{"activation": "swiglu", "init_std_up": 0.0251, "decay_fraction": 0.661}
MLP neurons of a small language model. Each row is named by its layer, matrix (gate and up: input weights) and neuron, and shows model dimensions 32-95. Each number is 200 + 30 x the weight over its row's rms, rounded and kept within 0 to 999. A neuron's up and down rows have the sign that makes its largest values positive.
A block is one neuron, or neurons of one layer that tend to fire together. After each block is what it responds to, as a language model described it from the Wikipedia text at the highest values.

L2.gate183,190,216,162,247,207,240,263,202,218,181,182,236,146,206,251,220,136,136,179,240,171,181,231,198,221,171,156,185,180,156,222,189,188,215,203,198,234,181,192,158,211,224,182,157,194,258,172,217,193,177,200,198,173,148,165,175,228,159,152,167,185,179,257,171
L2.up183,139,232,159,153,177,230,212,205,199,226,170,204,171,199,217,230,200,210,216,190,187,148,190,168,224,203,249,208,171,187,202,237,206,233,201,211,228,239,229,237,228,219,229,237,247,203,189,135,147,175,178,213,200,201,151,211,234,216,119,218,162,196,223,207
L2.gate185,168,216,183,151,270,221,204,252,197,207,217,267,218,224,188,162,237,193,189,198,241,277,226,211,229,167,208,212,199,191,239,212,243,171,217,201,188,145,198,216,211,152,174,140,278,205,169,234,195,158,207,207,181,204,176,164,140,224,197,239,199,199,229,198
L2.up185,186,218,170,208,186,216,174,211,126,170,193,247,171,198,204,219,231,176,226,228,223,255,226,168,209,142,211,199,155,160,221,286,195,185,186,241,185,230,210,227,187,185,152,168,224,196,164,215,161,183,196,202,239,229,179,199,167,214,156,225,193,252,191,215
L2.gate366,160,244,138,145,155,257,204,156,180,224,207,259,216,192,220,204,157,225,194,234,193,183,220,194,180,214,170,171,197,185,179,173,208,148,224,188,202,213,213,150,212,239,225,198,214,221,178,225,177,203,228,207,220,211,197,179,179,192,247,207,234,186,201,184
L2.up366,200,167,196,196,261,213,215,174,188,187,181,232,204,197,182,246,195,195,160,278,221,201,243,144,232,183,187,240,130,137,164,205,216,197,217,227,201,187,203,145,172,198,234,257,182,171,264,167,176,190,214,171,248,192,219,179,230,160,251,180,193,163,175,151
L2.gate370,237,178,218,211,220,218,254,218,281,206,203,200,151,230,178,228,148,146,191,186,173,201,154,189,211,162,200,229,214,235,163,146,225,191,188,196,218,141,127,164,192,255,226,202,182,209,174,235,185,200,245,210,235,201,164,106,251,250,212,214,245,222,230,296
L2.up370,211,185,188,198,167,184,180,186,258,234,209,198,197,159,255,184,190,187,228,233,141,204,189,194,227,211,244,204,161,211,182,182,203,168,185,214,191,207,142,257,198,225,181,214,165,251,231,160,190,221,147,206,193,201,228,218,145,204,260,193,163,161,186,183
L2.gate448,202,190,219,169,241,223,237,212,208,232,141,253,139,223,165,228,160,192,173,173,187,207,218,215,214,205,175,163,204,218,222,202,211,168,237,207,176,184,194,165,192,249,225,172,164,203,208,212,197,138,200,152,201,201,181,163,211,198,261,231,203,174,221,165
L2.up448,191,134,205,121,217,195,180,169,190,197,169,234,182,170,236,188,163,198,233,224,224,236,210,149,209,193,182,183,208,227,189,214,208,167,212,189,173,209,200,165,244,193,158,190,215,214,228,188,203,219,206,196,162,209,177,168,211,186,218,248,180,188,172,210
L2.gate829,161,195,176,161,171,203,236,261,150,240,208,189,210,173,231,220,172,187,180,299,215,216,200,193,195,167,192,234,196,194,181,243,227,194,204,199,240,176,188,159,156,201,225,201,264,195,171,198,171,210,230,191,178,207,194,214,211,213,208,165,172,195,234,202
L2.up829,175,214,172,199,171,163,168,196,122,234,195,199,212,179,235,293,171,186,263,224,170,190,161,171,198,133,202,224,210,235,232,221,230,177,200,215,263,271,183,175,189,189,217,241,254,204,164,181,175,240,222,213,180,243,190,198,222,204,198,206,183,217,164,182
L2.gate873,204,233,172,218,185,189,185,182,223,163,115,254,123,189,201,226,206,167,180,143,157,218,202,186,236,171,194,245,225,202,212,205,216,154,219,210,273,192,187,165,194,175,209,188,221,209,263,234,194,214,156,135,229,270,184,187,253,211,218,209,159,169,251,252
L2.up873,187,212,173,144,159,223,193,216,203,231,217,230,187,229,205,199,256,157,222,242,261,117,158,220,251,251,230,217,220,251,239,220,179,192,204,191,183,225,172,213,177,222,170,229,149,181,185,192,164,117,210,177,143,195,146,194,225,213,174,215,229,206,153,176
L2.gate906,157,211,138,209,231,186,222,195,211,251,192,202,184,254,189,207,206,194,203,178,173,183,230,164,208,208,174,216,222,228,204,198,213,217,216,254,166,146,160,136,185,211,214,220,199,189,185,186,158,195,205,183,225,223,166,145,200,218,234,181,190,189,148,227
L2.up906,202,193,205,181,193,183,184,201,188,230,143,234,161,197,180,227,215,229,179,166,219,150,182,241,191,205,179,220,162,267,194,203,221,174,156,223,221,198,185,181,219,187,186,220,211,180,180,157,141,239,223,182,225,206,236,186,205,203,225,184,163,213,227,164
First digit chunk of a number in running text, usually a count or measurement after a space, e.g. 29 in 291,000, 34 in 34.5%, six.

L5.gate97,168,196,192,216,203,236,210,260,206,246,206,205,257,222,207,252,223,252,171,192,179,196,156,201,219,197,164,170,212,194,205,199,182,236,171,209,192,210,173,183,196,263,167,221,207,192,226,228,205,204,149,171,150,186,179,152,167,240,206,169,209,181,156,243
L5.up97,211,179,195,213,157,213,174,199,156,252,223,211,160,161,202,215,249,222,217,192,184,180,147,185,211,193,174,200,171,208,187,195,185,216,196,222,145,201,225,223,195,204,192,182,166,208,243,174,230,240,176,248,206,170,161,181,125,270,212,186,167,213,148,225
Parts of written dates, strongest on the last two year digits after 19 or 18 in birth dates (19'19', 18'30'); also month names like May, November.

L6.gate216,210,193,140,244,162,189,208,210,162,222,157,169,182,213,150,206,122,218,157,209,276,194,229,208,210,211,196,194,235,218,216,177,169,196,184,165,156,184,234,246,227,213,210,165,247,199,186,209,226,224,247,229,205,185,142,190,226,212,201,227,201,170,201,208
L6.up216,195,211,182,178,166,205,228,200,206,208,176,187,191,234,156,212,222,254,210,170,174,187,240,199,216,196,201,149,245,229,221,154,250,225,278,248,172,156,183,209,169,189,228,183,192,185,159,260,183,235,226,213,220,213,193,201,130,202,202,183,181,241,193,167
L6.gate275,175,208,238,262,224,204,207,255,227,146,150,184,242,211,158,225,217,207,213,212,184,254,223,213,219,208,207,192,192,192,165,232,226,213,229,277,209,159,197,170,221,198,252,211,222,203,216,212,183,238,193,231,250,224,209,167,226,226,221,215,203,183,196,228
L6.up275,206,144,229,193,193,246,203,172,177,232,250,240,153,177,149,205,188,263,200,229,165,191,247,205,202,213,184,163,212,202,196,154,175,121,216,221,168,194,233,253,255,169,238,267,206,175,152,215,194,229,182,174,209,247,167,200,185,216,173,189,159,139,187,187
L6.gate474,202,209,208,241,241,218,209,204,184,195,182,211,191,217,164,201,231,219,232,208,225,200,182,162,210,216,182,177,149,207,224,213,206,186,177,222,223,195,219,205,236,178,178,174,198,195,228,188,195,176,194,185,174,235,163,210,170,222,172,161,174,190,194,189
L6.up474,171,170,222,227,202,246,147,182,193,214,157,171,220,186,203,186,262,215,211,184,172,152,252,180,202,166,205,214,171,216,179,211,198,183,160,195,196,262,232,212,186,199,162,193,203,168,165,214,202,183,151,236,188,210,221,204,168,180,171,198,209,179,179,131
L6.gate525,214,199,206,210,213,196,139,155,214,202,227,235,183,236,163,176,159,234,167,213,183,238,199,186,246,188,229,174,157,237,211,200,222,175,213,203,166,251,205,167,174,253,219,187,228,198,247,190,221,201,137,255,201,171,170,160,126,218,208,196,182,237,219,150
L6.up525,171,188,195,196,177,218,191,160,226,237,252,227,214,187,238,236,170,238,185,211,172,199,151,168,178,189,256,201,231,147,200,247,186,167,253,224,242,221,241,212,202,211,188,253,240,224,226,197,235,196,162,196,205,178,234,184,209,186,205,185,158,184,171,187
L6.gate661,205,199,210,209,229,181,184,182,143,209,172,165,207,231,196,238,251,225,220,227,209,256,239,205,245,200,169,183,171,235,188,223,160,176,228,206,173,221,234,210,234,132,188,268,173,220,211,196,226,157,237,184,214,187,239,197,187,189,173,198,209,210,132,224
L6.up661,216,149,210,271,185,194,214,243,223,176,154,214,235,183,165,177,221,216,200,178,238,173,179,219,134,182,190,205,150,201,167,224,167,250,236,213,195,178,206,163,162,216,219,214,175,201,197,219,172,200,157,215,188,201,138,182,180,144,204,184,158,235,197,237
L6.gate816,192,282,192,189,255,195,196,175,166,212,176,210,212,178,212,186,136,236,183,202,218,176,239,204,235,171,184,223,124,223,219,261,183,161,236,238,203,234,167,183,197,191,215,210,256,189,230,223,195,202,213,138,191,172,181,204,187,172,209,207,206,191,184,195
L6.up816,270,196,199,235,175,177,238,136,200,224,165,223,186,246,176,224,212,167,166,180,164,234,214,225,154,195,204,169,218,195,268,145,198,209,216,136,196,192,194,189,249,153,188,185,197,220,199,197,205,222,217,156,217,159,237,210,188,186,188,192,191,158,245,190
L6.gate914,211,186,233,215,185,210,183,235,125,224,178,216,161,151,292,205,206,203,214,207,189,184,216,201,233,247,187,207,216,190,196,157,205,240,175,203,174,208,204,211,209,217,173,214,205,181,177,216,227,186,193,189,232,219,201,95,208,221,208,197,193,163,220,151
L6.up914,232,217,211,251,202,236,201,203,222,197,158,216,199,209,174,224,191,228,186,218,223,190,191,211,197,160,210,176,229,217,174,233,188,244,222,234,189,241,180,210,241,211,173,182,271,156,226,188,155,197,246,207,187,204,176,226,216,193,172,290,195,198,193,239
L6.gate994,207,226,226,284,225,184,183,155,191,204,211,234,188,237,204,201,254,199,178,224,217,252,218,179,243,224,192,207,133,194,226,223,209,174,238,224,214,164,208,221,185,198,217,182,231,251,189,211,183,166,213,215,239,180,147,147,177,229,223,152,141,230,200,172
L6.up994,190,209,176,239,175,186,210,236,201,214,229,213,222,187,193,205,229,192,155,192,168,204,251,194,222,246,218,189,195,167,207,171,212,243,166,228,200,186,221,211,151,208,201,174,207,180,204,165,240,237,181,186,193,193,141,233,171,237,218,210,180,168,186,175
Month names inside day–month–year dates, mostly right after the day number (15 January 1919, on 31 August), plus the comma after the day in US-style dates (June 19, 1957), in biographies, events and tables.

L6.gate16,172,184,202,248,195,172,224,255,176,196,178,207,191,203,217,212,158,148,188,210,212,231,185,164,182,116,241,136,228,169,210,225,221,186,183,182,250,171,208,157,184,214,219,182,178,279,192,218,178,212,176,155,152,236,196,170,205,190,174,202,248,126,214,280
L6.up16,178,230,129,157,235,187,161,218,228,206,190,140,170,195,193,231,161,250,200,203,188,162,251,213,186,219,159,252,196,225,224,208,198,207,200,230,199,229,150,201,182,225,203,208,175,154,215,222,212,157,240,223,221,162,227,216,210,230,166,223,168,232,233,180
L6.gate98,173,164,131,151,203,159,196,198,186,148,210,217,181,245,178,143,172,238,229,222,238,234,274,254,195,236,195,133,172,167,237,197,229,203,165,214,187,173,162,200,217,170,211,186,154,196,249,192,208,254,186,197,181,154,155,204,204,261,223,209,171,221,239,247
L6.up98,174,218,221,192,187,205,179,203,163,139,201,212,179,210,221,151,183,206,231,153,289,185,224,181,211,149,209,289,195,139,262,226,196,229,191,207,196,219,181,251,234,159,191,203,192,172,205,204,184,207,185,162,208,154,213,231,181,175,183,204,212,205,177,115
L6.gate139,186,191,167,215,216,202,214,202,215,185,164,255,210,211,193,189,185,232,179,224,182,207,242,269,207,181,205,206,195,220,158,189,230,214,251,218,170,171,241,202,240,189,180,233,193,224,129,208,168,203,207,191,155,193,151,166,192,197,184,137,222,186,243,241
L6.up139,183,219,178,179,249,210,208,233,160,200,227,231,209,183,220,241,176,207,201,212,179,226,199,185,189,151,216,240,213,228,131,251,218,249,227,207,207,215,208,169,173,187,233,215,188,200,170,226,174,190,240,289,199,192,189,190,248,172,180,194,229,192,210,186
L6.gate172,201,212,180,272,170,169,217,188,205,170,173,162,195,245,144,254,191,186,183,206,207,265,207,252,200,145,185,227,204,202,248,204,160,221,239,174,177,204,187,231,217,157,199,131,194,183,260,210,223,161,207,220,229,181,178,149,161,211,105,178,155,189,200,167
L6.up172,204,188,172,179,251,147,236,162,194,189,183,215,229,184,180,201,208,232,218,235,202,199,211,240,233,176,104,206,188,181,235,220,218,143,224,232,255,141,189,210,241,219,178,218,265,237,200,185,200,202,235,159,173,259,240,193,226,179,142,206,273,220,221,174
L6.gate188,191,232,194,180,223,216,171,187,186,226,164,236,188,232,220,178,226,195,196,204,222,187,245,214,216,193,184,246,182,212,122,220,200,217,193,182,184,166,246,198,200,175,187,170,170,196,134,125,232,160,244,179,172,151,160,188,165,218,203,228,178,222,185,183
L6.up188,229,219,194,190,189,220,239,179,189,276,180,206,261,199,185,211,208,227,218,167,190,196,219,196,167,199,226,242,223,195,107,191,159,238,222,160,227,216,229,221,197,127,183,216,192,211,159,157,175,196,229,168,220,183,223,198,221,158,217,250,210,232,187,203
L6.gate781,187,175,178,218,196,173,216,179,122,193,189,216,224,201,148,208,195,230,214,246,172,220,233,223,203,201,178,218,214,183,273,178,235,178,197,175,222,212,228,205,250,198,217,200,202,188,190,239,171,244,264,231,159,241,180,164,160,227,147,168,198,173,152,191
L6.up781,181,115,177,252,172,184,163,205,139,216,283,182,235,183,176,203,213,203,214,220,205,183,203,206,140,234,227,182,232,185,250,157,239,154,207,153,217,225,278,223,307,180,217,205,191,190,159,230,176,217,252,186,204,223,187,236,220,206,213,188,208,205,151,205
L6.gate813,199,243,183,223,222,167,196,147,199,209,217,191,228,196,192,238,199,222,147,145,248,164,239,262,224,204,208,291,202,184,209,190,125,223,236,239,168,162,205,188,221,206,182,192,205,172,219,163,159,189,227,206,135,172,194,120,225,191,211,181,212,194,160,213
L6.up813,192,165,172,199,198,205,158,218,182,229,185,230,199,223,232,224,194,208,265,213,115,237,234,236,179,173,211,180,211,163,198,230,230,232,188,194,245,197,304,185,183,203,214,214,196,211,162,227,164,185,244,209,161,221,209,212,195,181,159,215,173,216,220,192
L6.gate973,218,250,154,184,157,256,207,207,236,204,244,179,216,220,226,239,127,229,211,226,226,150,229,246,185,215,210,211,194,209,172,220,176,182,203,217,193,222,291,209,225,198,183,208,179,183,240,246,115,225,219,173,203,186,208,169,231,239,211,242,176,196,178,206
L6.up973,186,161,240,245,188,155,189,238,188,172,228,224,163,175,157,203,177,176,235,201,196,197,261,189,165,147,206,177,218,195,227,254,173,156,253,227,144,180,227,204,220,138,184,156,166,213,174,193,256,189,198,186,212,174,222,219,228,193,159,201,188,166,217,196
Digits and cell separators inside numeric data such as sports standings, batting stats, population density and election tables, e.g. 74 RBIs, Density: 65, 60 points.

L2.gate310,208,182,220,224,201,200,172,188,183,166,209,205,156,182,241,248,254,96,205,200,171,193,198,175,216,209,161,161,244,193,197,190,199,179,232,213,185,187,196,185,207,187,151,252,240,212,213,254,199,232,143,265,177,226,157,174,186,147,162,246,196,190,207,181
L2.up310,200,185,238,222,236,157,215,163,120,214,216,181,242,186,172,171,175,170,190,217,225,155,209,158,178,242,159,183,252,204,188,202,171,168,273,253,137,221,218,176,220,183,212,179,186,213,213,218,223,258,275,176,199,165,171,200,153,198,228,228,214,153,179,225
L2.gate336,211,165,239,182,191,191,209,227,167,159,187,153,178,207,186,179,264,157,219,187,194,198,234,143,226,166,135,258,209,252,191,245,227,216,275,235,202,143,193,176,178,180,182,155,242,164,175,173,167,151,220,159,199,231,199,220,190,182,205,183,251,175,238,228
L2.up336,176,192,220,192,207,204,203,262,245,259,144,219,225,238,146,180,240,209,192,201,196,228,203,211,251,198,200,188,192,202,233,187,236,160,247,217,216,187,228,180,244,178,131,235,263,266,173,252,199,287,264,157,201,199,188,165,171,181,241,212,236,262,194,227
L2.gate339,213,197,195,183,259,122,213,208,243,182,206,267,177,204,186,193,217,223,224,249,216,185,233,151,228,194,167,193,199,199,208,160,181,237,231,188,250,173,204,212,199,210,204,164,208,178,201,215,188,181,249,198,188,202,193,177,214,204,164,175,152,185,246,202
L2.up339,220,200,148,213,234,179,199,173,177,208,218,254,211,174,206,209,229,176,161,213,187,206,268,160,221,200,195,167,229,200,208,186,178,196,167,195,225,196,183,219,218,239,191,215,203,206,205,229,192,241,268,212,176,160,201,186,248,181,232,199,130,205,255,252
L2.gate626,212,188,223,173,188,188,255,195,216,167,206,218,227,214,166,147,226,168,160,201,247,206,233,202,195,136,172,161,152,213,220,180,260,193,238,165,194,178,225,225,209,220,249,240,200,169,175,235,197,148,228,220,176,199,224,215,221,229,169,175,175,223,250,247
L2.up626,177,205,224,132,211,170,173,151,170,192,201,221,225,231,172,229,254,186,223,240,216,180,207,186,228,137,148,196,243,203,186,208,218,156,201,198,170,242,235,151,180,202,219,223,187,163,214,212,211,193,217,204,160,205,203,164,269,225,179,205,213,191,210,212
L2.gate730,226,149,233,192,139,171,178,234,179,205,216,261,165,208,188,233,223,189,221,172,212,175,207,176,219,183,203,175,201,203,213,141,184,244,208,201,202,186,226,219,200,165,222,230,169,228,239,150,195,249,179,141,166,227,180,198,188,215,190,162,242,172,217,240
L2.up730,254,242,217,224,181,234,260,190,197,227,209,202,197,172,248,175,194,186,201,177,181,201,265,234,157,181,158,172,177,158,223,165,186,163,252,226,172,177,211,227,164,232,198,227,204,215,243,254,230,189,230,197,199,185,139,239,188,180,189,175,186,191,242,229
L2.gate799,190,211,214,203,165,236,177,221,232,232,248,218,243,235,147,208,266,231,225,165,225,207,179,192,208,181,224,196,162,223,236,214,154,173,222,158,172,185,208,270,179,176,164,189,210,256,245,249,183,265,206,228,199,204,225,193,156,202,212,188,146,137,220,247
L2.up799,171,160,187,190,195,200,234,176,235,134,152,186,209,205,183,196,156,242,205,231,207,232,228,191,187,148,185,215,191,189,169,175,267,207,201,197,181,243,183,190,204,196,163,191,222,181,193,236,186,206,248,156,166,194,197,158,208,204,163,184,160,175,225,208
L2.gate851,212,220,183,205,250,197,188,215,212,178,173,154,150,185,221,233,201,215,200,189,205,298,184,144,231,187,190,241,214,213,144,223,212,272,195,227,241,190,221,259,162,205,230,180,195,174,178,245,228,231,183,167,171,204,187,221,234,229,179,251,225,194,236,216
L2.up851,179,198,221,243,202,214,215,208,162,200,213,193,234,206,221,252,197,222,182,241,232,138,138,215,201,158,189,247,201,178,141,185,202,211,280,202,205,179,211,214,175,243,230,177,218,243,275,209,218,221,221,235,207,214,232,263,181,156,166,238,144,169,271,227
L2.gate968,231,247,194,171,227,212,256,238,253,222,214,205,249,237,229,164,218,206,117,212,184,279,146,241,171,240,253,153,176,274,198,247,201,234,227,238,205,222,162,229,183,181,221,194,218,178,217,150,229,230,241,216,199,128,219,153,222,166,159,176,212,204,194,196
L2.up968,182,202,254,202,164,224,155,228,186,202,223,223,178,223,233,226,181,263,182,200,217,164,176,186,183,210,218,236,207,180,168,236,174,209,218,226,207,247,159,207,171,164,187,202,263,133,251,247,180,156,237,197,169,226,186,245,186,237,225,211,220,189,189,212
Month name tokens within dates, after on, in, from or a day number, e.g. On November 30, 8 December, In August 2007.

L5.gate689,227,203,228,198,225,183,191,199,199,222,232,230,234,205,183,141,128,187,199,177,253,195,199,155,229,204,241,142,189,179,215,196,257,223,218,245,237,145,209,213,264,171,153,228,206,166,187,184,189,231,183,203,184,167,209,241,213,219,175,172,187,196,185,195
L5.up689,185,257,165,178,206,203,203,177,178,243,234,188,213,168,240,177,184,181,201,224,224,154,224,230,214,224,227,199,208,220,207,220,208,160,202,231,116,251,199,294,179,217,171,177,219,236,137,240,196,239,249,193,217,223,219,199,164,159,109,183,207,219,175,163
Leading digits of numbers in data-table cells and coordinates, like vote counts 187,754 or 60; more weakly, mid-word pieces of place names (Antioch, Ascot).

L6.gate160,186,212,189,206,202,154,187,184,208,248,208,179,184,185,157,187,192,191,217,207,274,174,260,211,210,223,194,202,186,215,170,240,259,194,164,204,187,150,188,117,224,208,160,174,228,304,156,185,198,164,213,227,249,196,184,156,155,229,178,222,229,182,177,181
L6.up160,242,189,254,109,195,202,209,203,235,187,158,164,221,227,230,168,187,214,214,150,163,220,169,176,222,209,257,180,220,247,179,117,228,237,223,172,184,219,225,226,181,202,134,177,216,207,170,201,178,243,212,179,162,210,210,209,232,191,241,184,177,218,189,175
L6.gate555,180,237,233,258,176,161,169,207,234,206,178,161,238,211,170,243,192,240,207,174,289,181,260,171,187,227,223,129,165,195,250,208,201,223,227,241,129,205,169,205,175,165,212,197,154,251,176,202,155,182,213,146,166,201,219,112,173,240,209,229,174,138,220,211
L6.up555,216,194,192,218,175,188,225,247,179,211,270,155,215,225,220,189,168,166,211,155,274,188,215,213,186,276,190,207,223,166,138,213,168,215,200,198,216,191,224,222,177,199,201,200,148,195,228,179,215,250,218,165,182,181,144,183,201,206,218,139,231,198,211,209
L6.gate576,184,149,223,197,190,197,227,183,243,219,194,195,215,182,219,198,127,184,170,168,215,207,183,183,219,215,242,167,154,211,214,152,193,188,152,202,229,141,160,141,180,168,247,161,209,233,225,203,189,236,264,205,242,219,145,183,175,193,161,192,253,205,162,191
L6.up576,222,263,161,197,205,237,197,118,192,211,207,190,205,199,241,227,191,153,210,176,207,219,197,238,211,236,215,217,169,214,248,217,174,169,105,157,195,210,202,166,217,159,134,146,234,174,196,156,243,236,204,233,172,230,219,209,166,198,175,202,212,187,192,215
L6.gate619,159,207,206,176,135,175,212,230,209,255,159,199,213,200,226,170,149,174,224,167,182,216,176,185,171,209,262,229,162,226,233,180,193,166,230,222,146,135,167,148,177,194,173,230,249,242,223,182,141,191,207,244,224,161,194,197,209,221,245,208,231,239,251,239
L6.up619,194,192,225,158,209,199,196,193,203,210,214,194,195,164,236,132,186,185,169,223,205,187,197,186,185,242,276,234,225,230,130,180,152,166,184,195,229,161,200,160,228,181,225,218,188,224,254,166,192,160,250,219,201,201,172,161,232,178,213,192,215,236,258,184
L6.gate705,192,201,189,235,170,163,217,170,148,199,212,139,223,220,209,219,189,159,157,172,194,207,188,187,184,256,247,231,226,192,231,188,201,202,202,139,183,137,227,171,207,168,226,152,212,185,179,181,224,229,241,242,193,219,190,210,196,171,230,182,246,225,182,180
L6.up705,136,153,148,211,217,225,183,173,189,153,235,175,183,211,241,235,258,212,179,170,197,221,208,217,240,184,200,187,206,178,204,196,227,216,178,155,177,156,206,233,166,142,202,221,174,281,214,188,189,230,210,198,217,198,151,179,159,198,231,179,229,105,226,185
L6.gate913,175,188,210,208,190,255,184,190,123,197,214,203,188,207,191,226,215,224,234,239,223,207,224,236,227,220,199,225,216,214,223,192,201,217,163,174,192,168,182,216,235,206,189,222,195,254,177,227,213,231,222,208,216,173,191,218,189,192,167,202,227,150,189,223
L6.up913,179,204,133,204,228,177,207,183,219,136,239,251,231,190,220,224,251,199,199,214,165,276,189,221,189,249,219,188,252,211,174,165,224,198,202,184,165,220,186,184,205,220,133,162,272,208,219,214,232,273,197,255,191,203,196,222,208,234,174,200,216,200,211,221
L6.gate953,201,197,208,192,197,216,174,182,218,167,154,230,137,216,200,185,184,246,210,234,204,197,209,222,188,209,183,212,200,199,217,204,213,205,188,224,135,158,197,158,183,178,210,204,242,233,195,196,229,202,197,231,232,221,137,192,128,195,194,159,223,142,218,148
L6.up953,165,184,228,213,208,234,196,181,216,217,208,180,214,212,229,206,242,190,192,239,230,271,180,142,163,208,137,192,161,209,255,231,178,174,240,208,162,108,193,154,224,184,232,191,228,225,173,176,196,204,256,231,204,179,199,199,178,178,216,220,231,193,206,188
L6.gate982,209,231,174,230,162,211,176,199,169,220,219,169,206,193,287,207,227,221,163,154,203,200,198,239,215,221,219,196,210,217,168,172,184,169,241,231,229,171,206,194,179,139,169,168,117,215,195,188,218,201,172,190,169,198,178,208,191,227,215,142,198,225,198,177
L6.up982,227,203,201,221,182,171,259,221,222,229,303,185,214,197,240,176,177,174,181,162,256,294,235,195,213,225,189,230,209,220,198,245,170,169,123,210,232,258,176,183,225,177,240,236,193,231,221,200,218,271,182,182,224,194,182,237,226,215,244,180,209,194,240,139
Short word-piece tokens inside multi-piece words, such as disp-os-al, dec-e-ased, enthus-i-astic, and pl-as-ma; also a few table pipes after month headers.

L5.gate567,182,210,168,169,166,177,191,238,137,200,184,211,204,235,212,170,259,209,183,239,240,241,189,203,235,191,181,178,158,204,207,202,204,204,200,229,219,210,178,115,194,144,204,148,210,209,210,162,197,173,201,182,184,172,178,147,157,230,174,210,146,225,175,155
L5.up567,190,240,223,240,184,191,222,164,213,229,276,121,207,187,185,177,162,144,187,194,199,229,160,201,165,242,198,173,222,200,217,210,237,151,175,221,175,223,209,161,248,177,239,177,276,168,225,198,198,164,178,207,196,225,250,181,184,195,208,213,161,214,173,239
Word-internal pieces that follow a prefix and continue a split word, such as pre+qu(el), Con+qu(ering), un+f(air), un+ve(iling), En+c(apsulins); also " superv" and " condition" completing phrases.